config.toml
head_dim = 64
init_std_qkv = 0.0334
decay_shape = "sqrt"
MLP neurons of a small language model. Each row is named by its layer, matrix (up: input weights) and neuron, and shows model dimensions 0-223. Each number is 128 + 24 x the weight over its row's rms, rounded and kept within 0 to 255. Numbers have three digits each.
After each neuron's rows, "fires after" lists the tokens most often just before its 100 highest values on Wikipedia text that the model never trained on. A number after a token or word is its count.

L6.up198:138088139123156116121125088112130117138090142118078119095112126143140145109126090130084113134097139099095167116167116141127085136123148095131108088127126099107126130125130090137137169128137092119138192112128139095101122098090093133122070167135108118138159167150124096159150125107138130124137134173109181153160093106087138108155156133134147144115187093113105089168098081152124138168147128137150123102128140115149178130136100129127138138132134131137099083140122138134139174092130149137142100135138122093142123129179198162123138129094122118123126141086116128149127130116162139141136127136163134114091097157148117121124176155120131104154116125162111098143150094135172118109147
fires after: "s" 38, "al" 34, " in" 8, "d" 5

L6.up272:122118135138154141103064132166140136090117148115093149098126143109139089153101129140117130142121112131141100106143136127116098157174146165148133128144130072113160102145082165108134159118133108143108151117115139111078111102058100149123125091122124130101160112117112124131147115099132136113134129124101140124104122100123180096108181124146121076137137090164123150104133110163157127110170097106118121155122115172076186114133117160141139103134164096155143107166129121140134131153168145115092097152124097097153118153137172134154116095125135160118134146075122100132143129115080188147113147120159130143132136137130113144080131085125123121154112109141139109165166148121127154124144
fires after: " in" 18, "ve" 15, "s" 11, "en" 9, " an" 8

L8.up684:145156165129149146099129115154144110158149127115098161116161134151107130062107122120141167138160064077101167102095153141168112152068132110136145118148141095135149110154123145120159145143155110154113113079104122147138136099097140127096108159148131142134163126147149154133113124129141134122113165168108117161133105116145128105105142079144132125162099084110111097157085140111141123151102142104134166154130148140111138169121134120175121129104126148107142148112104141148094123154130128139140091155108121082116111150118153116099092085172125149098141117088123140113129140083087102090135092112153092082147140114132120165139121132092145101128144132147154137120167131102183110130113
fires after: "," 16, " Ni" 14, " Ja" 9, " Al" 6, " J" 5, " R" 5

L5.up179:139080143097173131149124109160095110167109126158115139097085103139082110111136136102128156137108136144084162143119143140141106104164145127169142095142146110133091105110143138116086148111115121140115134169135114141172133117077134085109140128137122168120135165147136102125163149112134114121144156099107123145153104133143101143118117115143117124115123077186107102103162113177143130118115127076170121093151139110124157113154130136154150113115152100116093114146130128198104124140119103130129112106140151147163094150098152101136138170100133163101146130150175138114131135111126118107131118126111174117127098093078095140143143086104155162158145171155139105119088089136158164139136
fires after: " E" 32, " A" 16, " O" 7, " I" 6, "O" 5, "A" 4

L6.up84:139104133170149154165147126128149126120115082130105106173157132163178114118139130160126182108131111156113124176145159169139124091142120137092120142150142116143137116167083100114106138148144113083115097112127098156125136150128092117115095144139149149123152100089137137079143067131144156158116103099115143143095128097159132111156150119151130115118124124136142123114117089168144160141112141134111143158140117151116128117126104166095162129164145141154099122146084086090110131137163148116122144125148149133138103168174152145121111139131107153122126115094098147095142099113132115131151163116127206121092162118096105087078142138103141108137124144150168158108143125176130131088108
fires after: " A" 25, " a" 19, "th" 16, " an" 7

L5.up751:136089151107126137100100142160093109117145133131149111094130174150146143121128137112149119101128086163124108133089079106156127094154128113157117085160106163092119131161153158135101157084146121089090121145112145101152167118101123122116132124120167107111144127128169153156133131124111107079090153123137099146148095134111132134137135168128126132124149144116131146121118160126120117180178144134142168120145138133164136154117134084141144124149136126085091153133126132119143083119145144149100124131092090106086109181089157114114115140083115164141137156133108143158134086156089136113114135148123138068117162146129160124111156169112136135142142102138179103213117129113122130127132
fires after: " " 54, "n" 15, " D" 10, "s" 8, " h" 4

L4.up442:122101129129079119100096130145107098139114126135134109154144155120119150120120097122072118104136114157096137129130080146112114133102123131134161115120080143165111100143140134161160126077165128128083112119140130146091131099093122084094151143086096087183164157115122144162139129123095126096104122124144140144105095139115170164127101101121135131128167131113114110132091159104104128165137143147136155132125185147160189144123113119135100095146148102118130147115139148135107161130138103127153142184148110132132116104132148104113129156097109125122095128136118165167116106111110116126176086136147108083127196147105128143105109144092150137159106106098134125178136102131154116093166
fires after: " " 68, " re" 26

L4.up721:125121138083102145126123097146132108093139145111089148159174115116120111094158102119141116117127125155124109169148122124095117129144092126123121131122096103127125144127089134100125130123142113128108107104114133138136136134100121093123111149138149136142091171102139123148106103137110112109144147137097162168102126164144137165146104174135127156137172125124116106178074114111111114180104092169113138060150123111151124086157130140145175124153101128111145130134150119120069184110110136111127124093166121110140057174118171158121088118115089143133123162104132134129139174147177142132130097093111140114127158118128139140148114149128162134117136121104176093168140108109164150155088
fires after: " " 62, "n" 12, " c" 9

L5.up607:075113156108124175107099095119115141127125118150161112110084142132088133097141124100145163109149142113090143116105148148147153123138148140114101095136105145138138118086157124101145133082143116128158140140129141081114132123094187125137092144120072169176117161135123114150158099173107122102138161167169146113091152121140133131159105130118150134131140132105172115101123138134113146120142170132175076135142109136155102120129100119147118113148148127126149173149106169176116124125115138135148101184169122143151155115169117102130126138129076142156101116119158127113083101107130143124140147125171127159117137151114067147100138118104139108143158150124093131112145075136114166114133
fires after: "s" 47, "a" 9, "-" 5, "as" 4

L11.up751:099163113143100108169088117120113106118133157151129129128142133123146127129107114121102140147110043141111114151162105122121114112141128147162112118117151100106131135142115142085119180162133101094111178131139151162113128179170163106125117101123120126152138155147166136139105108144130164144148118099111171154124113120165088123117079101101125129127119148130143112114104150140155148150176133124145141131149108133134123075146106136092126072172155148169129089159085144117099099119124139095146103096137132076081129123103137132137095113106102167104126100105101109135138138148127159166102118128147105109110096088186108130156141128154156108142095108089096122153148126109145107115127
fires after: " |" 23, "\n" 19, ";" 19, " M" 5, " F" 4

L4.up844:134106146126144165097145127123100122107117129149116170120079111133135079095107122089109094108142133153085094164175114129114127135093134118146110119158154079156146146120085181105172138090176100153121125105118148091172155167110104110120115145167132139135100143117151110152117098122100148162177138159136127108112081118117152124182131114121147121134169117124161091117102136086112127110114177143155137108114137104148177117158085133128124093131142146139115137135132123121108126117095145156104109125123137107130130148138130122083114129180103159140132149089126157151139148140100146114145128129150163095085103105136094177127124108162136092161107129126124135167158100103161131135137
fires after: " S" 26, "s" 25, "S" 16, "t" 5, " Z" 5, "g" 4

L6.up355:136149157097124112100123109144125131123201155105128103171152084139110084115096126130162148136102127138105117125161133119117151125135163145099139150143160157135153134121104128133138136090090116103169164128132183110115134104150096103117106161105143153091146095133117102107106126129125119130081131131104106158103110126108134118118105130144158159122077139103107100145096149110157137101168148140112131123112113144152128101193146182178122142115135112083149144139154132146110143104149111170124144091126141156076118152152094098108119140146144094111116113144100125077088125133085090135129119111109099098129164137110117166116150139116153106119128152167152143138146100144157127082181
fires after: " P" 38, " p" 12, "ub" 12, " Re" 10, "p" 4

L5.up25:123145119121132143129078138130113092084144135112120169110097135142144100127116103136140121129107127118112134157101138110146112150162150089158140159186140133095109158176131099146108118139142121136085134162119120151127128155129121064112079097120114135102071122123103100102118078141123144097155170181091157149171154124132131140117118137133152161142119101137096139130099145095085123182125126180154170073115170161081146149106106131129148128155138120090100116126128106141096145094129115124125139091101137158119113157135134147120120108128151109124156147114099120085171116140142129111149115147122141127136150103175137143119171168143134144137124127146163103142167104116097148100088
fires after: " |" 68, ";" 23, " " 5

L8.up433:130108134126079119114150131166131113130115126137164124139116167095133104108106126095102127121142123114164132141159102145142099173158147127085113141147065127111094128146188145106130143148122127106121089124122095149102154078088159138088121103136088135103142132102136165144155143166087093094100138136155160153109094170156130142155123132158144158129127111150092087118157126138104114155112089161137109127137104133194123106123099113099128125118146116144129142130120130086093141107121162108178122150144109105126101135146128127135078150110104132137085086139134098162163114154138144134137187104111171118122169103125137140112115129102154123171126104119149138118155111171132121120082
fires after: " " 67, "\n" 14, " (" 8

L5.up672:108158129125172113120091112142119135139149091128186114141122122132104148147129128110112102098097120140101118139112118112110125095110119121146166099165141097129113145106135120116090141123154148122094123132145133111078146117136143087113105145151123093099143129099104139141119169145117149147091104176128125168122150146124121117147109136116141126134139149135144103145119136134105100153083117109172136157095120155130154098155121142155124101137181140121126132133118097191088100183187104130131148166089123105180085110082117131093102075121127167134105109117147181093150102143087136148158139114118098077089126090154113115113176136170130101135125132117141135125145104123158120108168
fires after: "-" 37, "\n" 25, "one" 5

L6.up191:096152188099143145136102129111132111162138116147123127123109125157097108164107127117154181156138126158148177089112113156112119121056117154122156082120153093112100140154106161127140110120158131133155109109130118130124108123091138131145124162131133156138120106134102126164152106108090133104145101150157119111150112120136128134091119117096143153157155106105082095123134121118142124107089118107161151122171140151156155126171120168116113140137150094125173126115100147140160156117123173078129134133093143108132101191151142149103133156133128162148125090152141119145106128093123112127123071087183096114128098119135173159113112134109142145115102150134117123154097127146090137177167
fires after: " O" 14, "e" 11, "o" 10, "ne" 10, " po" 6, "lo" 6

L9.up113:117161184144131131148126133146121161104133126186156123123138077157117085106109125120134101104150112123117102126096091197103086121137104179144111106179172138138098117139149123096095164154134086151137113116128140124178171118121159093151077166120134103127085124099129119130146101124131116149139092135125129148115136169112157148165163070129125156138107145156129131146087101160169128156130153117152149139119134102173119153117079150149125073129123108127157140151125094108130130143150101111142162171124132155118102142132100097126114144161067113122123128098129084118111127187122140150127117125129144083098135112123124111119108128149112134146131129159126143128119124133130131158129
fires after: " an" 18, " the" 18, " a" 17, " " 6, "-" 5

L6.up626:092091141095084141140106120145161123102115100134117118114089152135109121106130161117141120111127101160137125193158088132125098138165129153130125074163149129098135113133150145115133167153116098139090122146162110163064072135156121141137180177121122106132153142117124124130095115147116104140154141173119104178123174102158105136112144111167095149162191171156103124129101127128138162127175114141088102145122099128088119136114117129132139139161116104142118137128100107169097139127144114139114130135157117155100087154156087158122121127129114126094156127084153121103134110164142150112113123114133123114159130114088129145129148132134178098174137123111120144160123096147110142143100
fires after: " T" 17, "±" 10, "p" 8, " St" 8, "t" 7, "cent" 6

L8.up682:140118126167149163138149120127133117154118173114145139150143110101114117139090122140091143096112100147123166086155098155128117093130171149146161132164168167099123136166085105125087169138107120118107105155123086086118127113078134082156094141184101186083135120119113124133167143112139117104103150139137149141134154143139132107141153154128130120124123135116100097150124111156148104123116122096137128147098110126144145107170152172150163107172124087098110126165122144164126148097118115113129103077136105176106103177120094112176127133132143161077115147132122160157134135149093103139090124135110131144108151143159146155104155107150138149106135140137139141141097125138112166154118
fires after: " pro" 27, " A" 13, " a" 9, " E" 8

L8.up632:128130137163127117102143145150140104129136093148101188146110121159100122129133090125088127102147179100129118137121124114125114128117150100119107148133112134105100134156135138093112087137138155176155116134140096162117102147125109114124128116107089149156131116148084144079097125108189093124122218099064131127126150155145111134105092102112118173087162105122098159117104140143113129165155131115100101115137116120130124146125134098124137106136166108147114144124116143178104115112128124133127120104087131135111117137126148171122110113092138159126125096110154152118109167073123166143184115111114100113091137107143156105095159156155140142137082091130157091107134121095133141095122
fires after: " |" 37, ";" 10, " =" 7, " (" 5, " 1" 5

L9.up280:136135143123157160119100137157123124099102096146067115123112165154115094136103156118154130095137111172116117186078114128146138120141134147125108085108119126127133150117079131097084169100141114152126124089134132108151145130126171077149141109141129122094136128172115110100151152164115135138139099133153122168123119122148107126170128144096145125139103108155120155142127103126071124137142131174121162139116139142112137132170112169095118115164152137111125159108098092096180159140114112118098109093117162101091134117187124133077112128128120168105130145099152098159099099150127137128124178136116127135113138113109134144139154170151155102176118139093087134175145115116131128128091
fires after: "s" 29, " the" 13, " S" 8, "-" 7

L9.up107:147150127157178133144118107109132103115134168118131101122140128128128090177115094120100120168138085124086133131106108122184160105124129129149141131153114094100101136150156146123108157091136151140091121102104157151121171120111115137103121119151126147164095124095131107153115122126109116102103117096139107135105131146116129124084074168145134134178131089175124101151121109168120101158129154132155185152139139128115107110134076114091125132095120152112124104138136106144111119160178089129112125140118141143096072125134137090159114077130169103117062147102107096109143163126146084125203095103117149121118140135129129124116093137121140134118113109099120152131132121134119123091163
fires after: " " 38, "H" 14, " p" 6, " un" 6, "-" 4, "/" 4

L5.up886:143141161095166107113107095111096140106129094159113093105110138155088112142148131112137116131136130109129129147123139143127149089152161089204178077146133120094113163114138100148058159119085102096132112128146147160132099112145100107141158129117129115140130137126136105134119137187080163137152115141105118101098156133135095117087134116098145100163191122121122134101140125176116104118113118155088166119117142137133160112141116152157162136164110132139112147150152124122139114145158117141152128145167120129113113116170119094134162160120099134094113152104147115147069118125113155094128136099105141128130160155114120112098143141147137089145126118096156118184163151137117155109155
fires after: " St" 30, "th" 29, "t" 7, "s" 5

L11.up249:136122120102108153135119107104115049133139152136067152146172134120103165092117153112112133101094120155113109148155128136129125146087147133172132126168162159149109092153123125135115154104175103158133079151151109128083102111096096107157109152129125157097136164147130121145112122145093125103161157142139153116117150102097180119119104149117125121124100165140095108134144137107104149168145107122143112125116114141152167084153083139094145114084147148095153104110151097165168150123140130134161121179134138115158143146134142150112084118137093179124123110108142134135154135102094090141151115137104113095122174135143158127138120184142160137141142136110154115160128110100107140127134
fires after: " " 32, "\n" 18, " re" 9, "s" 7, "-" 4

L4.up84:094118108144118085125161141102185165134162078146168137121084105157113146145160148106173145097132090135130113134125099171133134140127109132095133121151137115162097133138109098094096116106129097129135120135122138127131161120130171116120110146167103103147104135137121135149120157152115179150135080178142151154134095113112150121134142135133146126142115138131078146112129124151082134121125165144120116146124129153125099100123125165123123110169183102107129072121144133151078141146130093081137122175108121118180113080190111131111098143172093102112130116134173121147117112145126124140111139106129151140097089086148139146151125124124131107165102150113092148115129152081159136112158
fires after: "\n" 34, "-" 14, "|" 8, " " 8, "A" 4

L11.up476:169092108084155127150123134169129140127164119098154108095141140110178068090126113166113185096161128150085121146159119173122096136149167128122100092131131093169131128126149125125139121148136126117147094123136093130116137098115153102145119117157110109158148112111128154140149134152157118095089076091097121167130133154135125155157121142135108106115145103111136120190130133176104116126087101100146149141139117145142167109151110120148157109135152122135137133164119111131139102118157170076119179104095101103159120166127107121149081120149103157123094097089128134115154115161116103168132131151120103084110167101128116113131105102099090130142156133156128136127120128130163122115112
fires after: " a" 25, " A" 14, "c" 10, "A" 9, " " 7, "ri" 5

L9.up347:153108133145092115183103154089097130139132151104109139111150113140105152132113138119120111141107134125114152104155107155172093170099164168120150086139060107079091138148117099138152100131152111140130118140156139089099125115109129087132130120108153126058108098100071171127124150135084130083118152108106133131112106145131141083155092121090124155112099114140127104121165147110083113157123125155149160121133136139148115112150121117120153128129123116119149114130154144106111178139147117110159118141114103134144113158123154088130145183125123162134155162133114130115118146124095136124119110135128127083151159117166164141116161120181139119103163157106163143131178149175104150117138
fires after: " " 32, " the" 9, "c" 6, " re" 4, " c" 4

L9.up833:121139117139133141111101071149132085083160124126095143127141171134085135111110137152159135132087089126152149146117133134158096169129111132099134149130125146103133104153161138144140104096145078091115139118147127139080123112123150102141111121118164113117094117125161138142127095149115134133115138160080161132073161119131132134097136100151173152178093132122117074143096125160143096131161128131122135096097159134120129125165117171118104139131104107105131087149143098143154137105129104120153113129123142172136089147133103104132126160158127174091162127142126093134138113127091143148160098120115105110120128116168103168120151141095141176130090162151156133193151127120181144105148
fires after: "app" 14, " re" 14, " Re" 9, "p" 7, " " 7, "P" 6

L9.up617:112105135150153098106140114134083116096136071137139122133128158106139167129139121111169111150084120159156149124100097138157157078149141154089137111116088136157115087146177101123129127108185141122131111128116123150125126086073116121119145126131142140130137122108105119129116131157120164158124137178113152176107152126112167134091120167153138165131089116151134096125094164181092121126170119099157119100098143121138162109125119147125112122070070150112142148129142127135102127129158095093156140158154099101148100110121142110100134102147128118180089137123159133150157147163155116143134135128124163091128144137084117101139099112144120141143146113131127099169153140095154167138148
fires after: " " 52, " re" 10, " st" 7, " lo" 4

L11.up27:099115120099162102160115107139099111117157156149198119104141171116151114156148130136110140136133122110104128115140085149126108144120137114156147118176151181117123114121149115104151111128113153151152175141156148129140089104045139110112090087145131103109130139127111131165121111138175166108136137121128157126086112166119097123108106136114124141146153132067125140117105095103111119144136136112128119144150171140134173102137086127133112092164152119073129133116132154106114148160173155182136145147125105102132119135135139110136085175110133142143128128148141103142124123136093132149165122104095135114097110116155129147101171166085123123154101151094095148115136115126166118110188
fires after: "\n" 24, " " 14, " (" 11, " in" 10, "." 9, " V" 6

L6.up768:132074159110112098164107152116163176124137093162104107092133140104080103083157111108109124086107101133141127163128131131160103095143121134163103115134112169163106145118130112156150164146136106117113128121128129144117145146134139104122132120135104116165149151071159141108149147147110133135092129093145125151089118115161157114158116125080114136088174103116139120110118141167145155150128158148111138123118117179127153128111155175175152114156186119147151129167109109131148103135107118133097174097085111130131123117126135151119128098151143128148084122084149120146110113113161110125149158107160138129153124121120151104106136113080120082156134165174129161096107135118170154101093
fires after: " A" 16, " Ba" 13, " a" 8, "a" 8, "la" 5, "ba" 5

L5.up492:144168158101089131131128146128075105114112109112080161115139141133098119173103140116123106131155104166129174132162106207145118144148118146137131139145162110118081142142119130125131126120144133141151103107141145145109134142141099109114164136130126077101101096094143103126103105127134108104122151104143132129106111150089104110143182138112132156139131134140159177122108102132066142149144117104132101116129143179128141075122107139176127087122130124105134098133162115131102182114122116067093119162168107145163087155158139108118127109125109129108141152147111114120189110122127122123162128137125145105134197106132154157105134115152160093120097122112137130141130111100142157163148
fires after: " " 31, "C" 17, " c" 14, " 1" 7, "|---|---|" 5

L4.up349:118137154137107136088131141134146130124076146138156134119076146135128140143139152116145105131132172134131122113183145114150137117150157127171100089139150141116154120088129131114089128121172104142114156112143152099147126125132121130169108133115106136158118145109155117177145137147097104115157181140104164136101084157108111081122141145151135063097141095164133133173124090136149113155136113179167105113109109123148166125147136149133137135146134154118157128139112149146102126097090142098144126111140122138123145133173104113093118101114123143115085124116129119128094113097134088125112174140126098153117108121144058124108123169136175099115075131174109120148179081152134095124155
fires after: "s" 44, " S" 10, "ar" 8, " K" 8, "-" 6

L8.up57:146076166133157141115115088098074100146104118097091144137132152118093131139111156131099083133162117130143137113135101129106107146139177118120167141126145126084130153141182098130151136150169106130144155087151090158119123146091119101113125115115129122142121145096139151127093087183172080112130140123129134143092108140125113097103179149106139140163113115136085103114147132117112104163145138131145140131130142131167112115153097125151165117114099152158161125138127150143105162100138132109130110155122106099093093145156142144148131139116158143115184136130078136161155088162098115133190133114092168148091171085144122128130115109114132104150118128111170113132110106148146141134153
fires after: " " 29, " c" 24, " w" 13, " b" 6, " C" 5, "," 4

L5.up480:079118173143120125139171166116064154134092102150138123134105155112135083138143151123160156133097086170110102137125085140127113113125127127153122084156098103128118143133162125109143168142134133110127122115112160128127157098139175114195121093106112097160099151104162098114115172136124098127161118122155144109084105092136120154150085132119152159106123123107094096142152125118108142159136098175116130133155126122111160135159129113162104127163139159107134095151113114159094142103080154130121135113145147156120087151141107154127100131085136189113141089108124113134138099126131161127154153116117146118105138157115173165093137134121130129152139120128146097179126114109136092147104
fires after: " T" 48, " " 13, " S" 12, "s" 10, "S" 6, "T" 5

L11.up101:121137138098105115132121124125097122179109130150115137131148108111079110122083111146083141132105157087086140125158131154128168168073125119131142134138131118106133158158186147109117119124136122138099161105109116045088108125138138092110086117155131096125173180124112092125146125107115121128119126138121105133135135126125181159123150095111151133110116126090143121095093120131120114146164131085107132165093126139143165126125066153184151087141183117081136136140147134118155154119114129125107116091080121103120156157141130102092090153134134136095139147136115122141136088106139140137121103109104173079139100131158123142151123122135148093156127160144120108131117112124159150148139
fires after: "s" 25, " in" 11, " In" 9, " on" 5, "In" 4, " pro" 4

L5.up281:098143144158135112112085105151077119089108184122126130122068134125160102107099083106141109136111133118106109174155124158126114155149161112185107133107144097136123120113130118137161117139161100143116140131108145167125079146119119144111164083084112103130135156172145157148120128144110165139129150122114148148123074135125132122119150134117134152172121154134101126136121090121141128131131108126112128116189137174142143134178096161161157138133104132114148075174168124124104129109091135089088097125132125139117101157109130173089097126134107153135126124053121123120172120127151132138085101118097119118118111123099146160104138139145132105141091124161138121109137134094114146164148
fires after: " |" 19, "t" 11, " " 10, ";" 8, "n" 7, "ty" 5

L8.up18:081148119132121130129093153167140171103131164071134098145148105169124097173130106125115139125147082106124119149137145129185136172105109107141133105100115149133094143123135131166138098164145128108085126119151152145108111149141079147105119148086127092111103127084163107117108129111112144113124162137098165124107139133161145152103121118110149175174099094153095114143119120109131133118130145165114116115183148139108151100175130136149108121154108104172082144150127106145114109145112099102174088094153129122124128140099161113155134133103161112117130143110097126118081155103162127170171108118129106117118151110096148141172143103157124121168144166108141125154170120113124105116126
fires after: " V" 13, " P" 11, "C" 10, "f" 9, "p" 6, "m" 5

L6.up537:115108149145158134142147129133137090132131100144126128105128155139098137142124142124118134119109111141118137106152098165125131158141200128123070095172159141091105110161154145114149141159113126128111135128153089178125103081103148112147133136152136122116151137121111134126124116140131176128136125125104121115087138142137114075088158138140134126101127093125099164158127146141153135126161137126139110159108098147126151128138130180116122111136183061157159118147101106112130134107144164112158112160098131134126153149149134128171085120131154129125073117089123111114144134189144098169102155120090134162119095161175099107102114097176115109124150112156092176142111087176130141118119
fires after: " a" 41, " in" 14, "s" 8, " con" 7, "us" 6

L5.up580:125150152144171135156122105144137085082161128124132128152138145130148150147114138124158164118105131137147163117113093148156151082121106120156119123131083135155126143145145118126135100133127099141130146125136147107116144084118142113103115174120142120085119122138105129152182140123112151153078112113113138163119110162109163076127166151123154085135126079145076136141086160075098123141147126109090098169122126118125132108149126099132148124127149090113159101129146143097104147134107121140144096136110115142164131150171156114134120119109086094153060131100101083106179153116102100092151136128120171142154139146131116100077107128102144158101128133108166087144123158092150100118123
fires after: " " 34, " in" 9, "ad" 6, "ar" 5, "ef" 5

L9.up221:186125108112138150107137129131147139147082146102112127110152138147111137155111155133143152143165088133102110145140152110181133140082104113091136108119128092135131087123174177116181149120111142126132161138144123141121120150099114116106121128098106093154119134096134103127156135148102117134098139125117097106118099117136150108085099153117085174080104121127119136151103109159124146140146144154095137174165129163128117095119120174166101138179150154151086119125111103113100129131118150155120095086116115166144106167114135119079073133123127123154072136158099117127128125147145148114177124105110109119104116149140160126120154158123121075122136128083114109130156106117187129159127
fires after: "s" 22, "y" 10, " V" 9, " St" 7, " P" 5, "er" 5

L9.up631:098151149144142144127186104127139153077103140141082155109120131113113123091131120139114135138110142144115106131166106119151132113134119156153162128106093094110136105151183118144125164107099153095094111121138108101126114136088149138159089126112126148120167106097144141137164094096094100079127129120103165128092101142135120084107137139115110185127128127127065149154110089160130145147153135136143157144150144158176139094152121110114160114148129126101106140114104161151141110092141187129100104110120140128105100097165166146139139170108097150145132147101104132129157093166115132144138121126123119115109077127105131142140113087134124089151135149141136087173170118148153128154178
fires after: "s" 34, " in" 11, " con" 7, " S" 6, " In" 6, " " 5

L8.up13:163114128149117107147106084118150120110141098112122155115102140104117111131093141135107111131133089160140116111102107156155121157121151164134157103154122123084099145151142108132095195104121147116124118148128142125190147121085099138173108166081178115136078140155113154112116139096110125132083117116116111152156100093138137145078161169094116129142120158155104122085152134144138105149158101092135152135136115140107131159151132136153145124135159138112128114149150107157141108073154129112143115158122142151106094145129134115100118134131148139139129125146142080181087158101066140158165128127153116143143138118143133091110105137083186143161090143145134117106122177143142116135138
fires after: " L" 19, " Re" 11, " E" 9, " 1" 6, " C" 6, " F" 6

L9.up865:101099104114174112155122159140115111114118101106130178101135137186124109133107140136137115161111155097111105114106141097121143176144140124140118109158160136093090126150100099094099116109094178120160105153135135131082172141160087099143117115125112134156171130111090105108127140150102098102116127111118090120125116160144122136102109157128107153148119076152105115143133100141102145131116152191122155143140094156148149149133101128151125150107101144154149118153089144111107077133132110158100095127154160145118110125140133116160140133115155149124127125083121110105128155153100103115171106130099149085132140087088120108097147151171181135137110137136092083127155169136121126103093
fires after: " |" 26, " F" 17, " " 14, ";" 10

L8.up478:139147153097145128117111078157125104107124135138092134138096134131146125119135115114119136121072124174145151157122131128147101152138163101192142117164097083123147101101181125140117144093141099118107138105146113148124118114100117110082099167110136137122081144128153131121100128152101133145113128089100174164105164148103110099152160121130166138175137074137107119063090112100100161132173171150165103145137131141166151109130143077136134130109121083155128093144136153113104089133131150116110091134136149107120119169142107130102124153105142155098140109080126104159136148117127083092087149138146113121138137140100142151118102127144153139151121146123098138149134163109152134162130
fires after: " |" 39, "|---|---|" 7, " S" 7, "ot" 7, "n" 6, "-" 6

L8.up72:138107152129135132136097111100080176119152123139073116128133187106113084151108094144113172109083117160116105158112154145129149128158144129159123080149140136115135124151104126135126105116083132105151136120133147181123119127146119130148143133121166143135170149152135156072127131150112117143089137157126118130103129160108118106083162137155158125127128124135141100194145115136113109132130100201100109123133112111138114111104150121122114123183116087085093131137115093108159111129131143108139110116108108143123130124166137123097142133082134141116150126070127147170098119126131082125126104139109166105137177106092134184095144156178139145141134122105137086133110151145153135166139
fires after: "s" 34, "ing" 10, "c" 9, " the" 4, " S" 4, " c" 4

L9.up882:134145124110148118132095114128171090173140145099144158116119097127155158177102097129100164114127067166116165103086094148123136149167120139109159122168141127142115093126145098145115077105132126155108093102179115118136114152121123127129136170146158142155129129118141155149121113157155195121122117108132103137118129131120104084112123139172115147181122118144130107105132159152080110123140124102161158104141138153131109115124118139114092108130138132124119147175145134184149106141082092113109132150089114121157104122129101147090143111168108108086146144134142126144126145154137099111171153101132124167115157171129163179103113110141113146135110160116106126107115148095164154157152
fires after: "\n" 32, "•" 8, "---|---|---|---|" 7, "-" 6, " me" 6

L8.up833:128153147151130131101157118133107101100125118166120137127080120117125121145123118134148127123130125138120110087122100163166105128136136136107170130146123114120142086159195152100153143124178115145089143146104132132125132079111177118136112127163155129095126122110138148124131133133119113148139143152128162150092136119118115122094104115149176108182109091168087126133148105186142108168116125076152150138137150132134157099152138161152144126116165106102127127158073118111102098122138108097148117147124118086151076128155144128098087103162144115130091125089158101114101119151065104090161105137111138142085136152129115147140108126116145112109085104127117121171162123109168145136180
fires after: "\n" 51, " " 45

L5.up544:113126120135153133142138120163115138106138125117117105118120126155137152057134159095120160135136120092130159120136163155165148113065109097130118121104169117114149148135103134144137179112137158151149104139116116187119195152116121120124105156129103138133109095109141136137163093114129137142144102138081123131079110181174149115180147123131146143128176091144149107119134113140143143126092125114150111132106109157140125144113115170137100142111117139083147156113113171112081136136108151180133156149117128069122132153118143129161113145102129144126120156141165116087157153152122156096142131090081125149075104107134117168105123127131154097129148126129095140092144141111144116126070
fires after: " Ja" 19, " U" 18, " South" 11, "an" 8, " Ni" 8

L6.up108:146093129099125143163080074112136107105155092105129098088142095125088128118134105098148139134153111112061100160142113184122164112064109176144151144173156159111106139109099133141128123106156084146128117113115117148095153109117167128141103100161129156171136156113159132144136142163132151113135140118148141153117110121127133133136176123090166169122169115138107111112124110166135164096086150120172117138113141141166139161094111149107132134152146099149148128115110141141139089126130158116127095127124130124135134157112173160135095116123152135098125150159111191096177148119129097102144144124150142149106125093129164136112136122147161112127127140105096126116112119158121129177142
fires after: " Mi" 21, " O" 16, "o" 13, " Ma" 7

L4.up396:140125139098181148131127077171103087101118129096165121128110128142138148164126116116134119141109169127134171101111137183160098115122133134138153143151098105144144110139133166144138131099142138133138070126118117106155152122134118119117086132119108124122137169135149124112099111131098118122129119104093161118144164162140149094089165136098163105167140068168159104200152138129093176145143157111107135147155125139152138147137118100117159148140119106082144128123141149145121156125135123133098127177116105094144104103124103130129158114153122147125064169095098113141106117140117075098164149141068133132105128110120156146090139106139163139119159134126117130117144106184141130147147
fires after: " " 34, "ad" 9, " an" 7, " gr" 6

L5.up463:139129100140140112117127084149072101082136101133141186113115175130088136116096100136127116111123151157152115118093119090093152127087153108158100099137118146127145165120119135094127122151135125163113111148138116195096105140095117104110109119111094137133090151113141159068142145126157123127131186099095113117113154152147095134116125092124133123144155100104142147155100127177109135146135108103129123142186102155147104142128138105139087108113146092164096125148113141134116127099144174118105119160137150163104100151115150118151117157138110122101116141150130101138122143091109102148172093159104106144109156105134134125073160174140156133144102149143135126145105121100121169082134
fires after: " |" 70, " —" 7, " " 5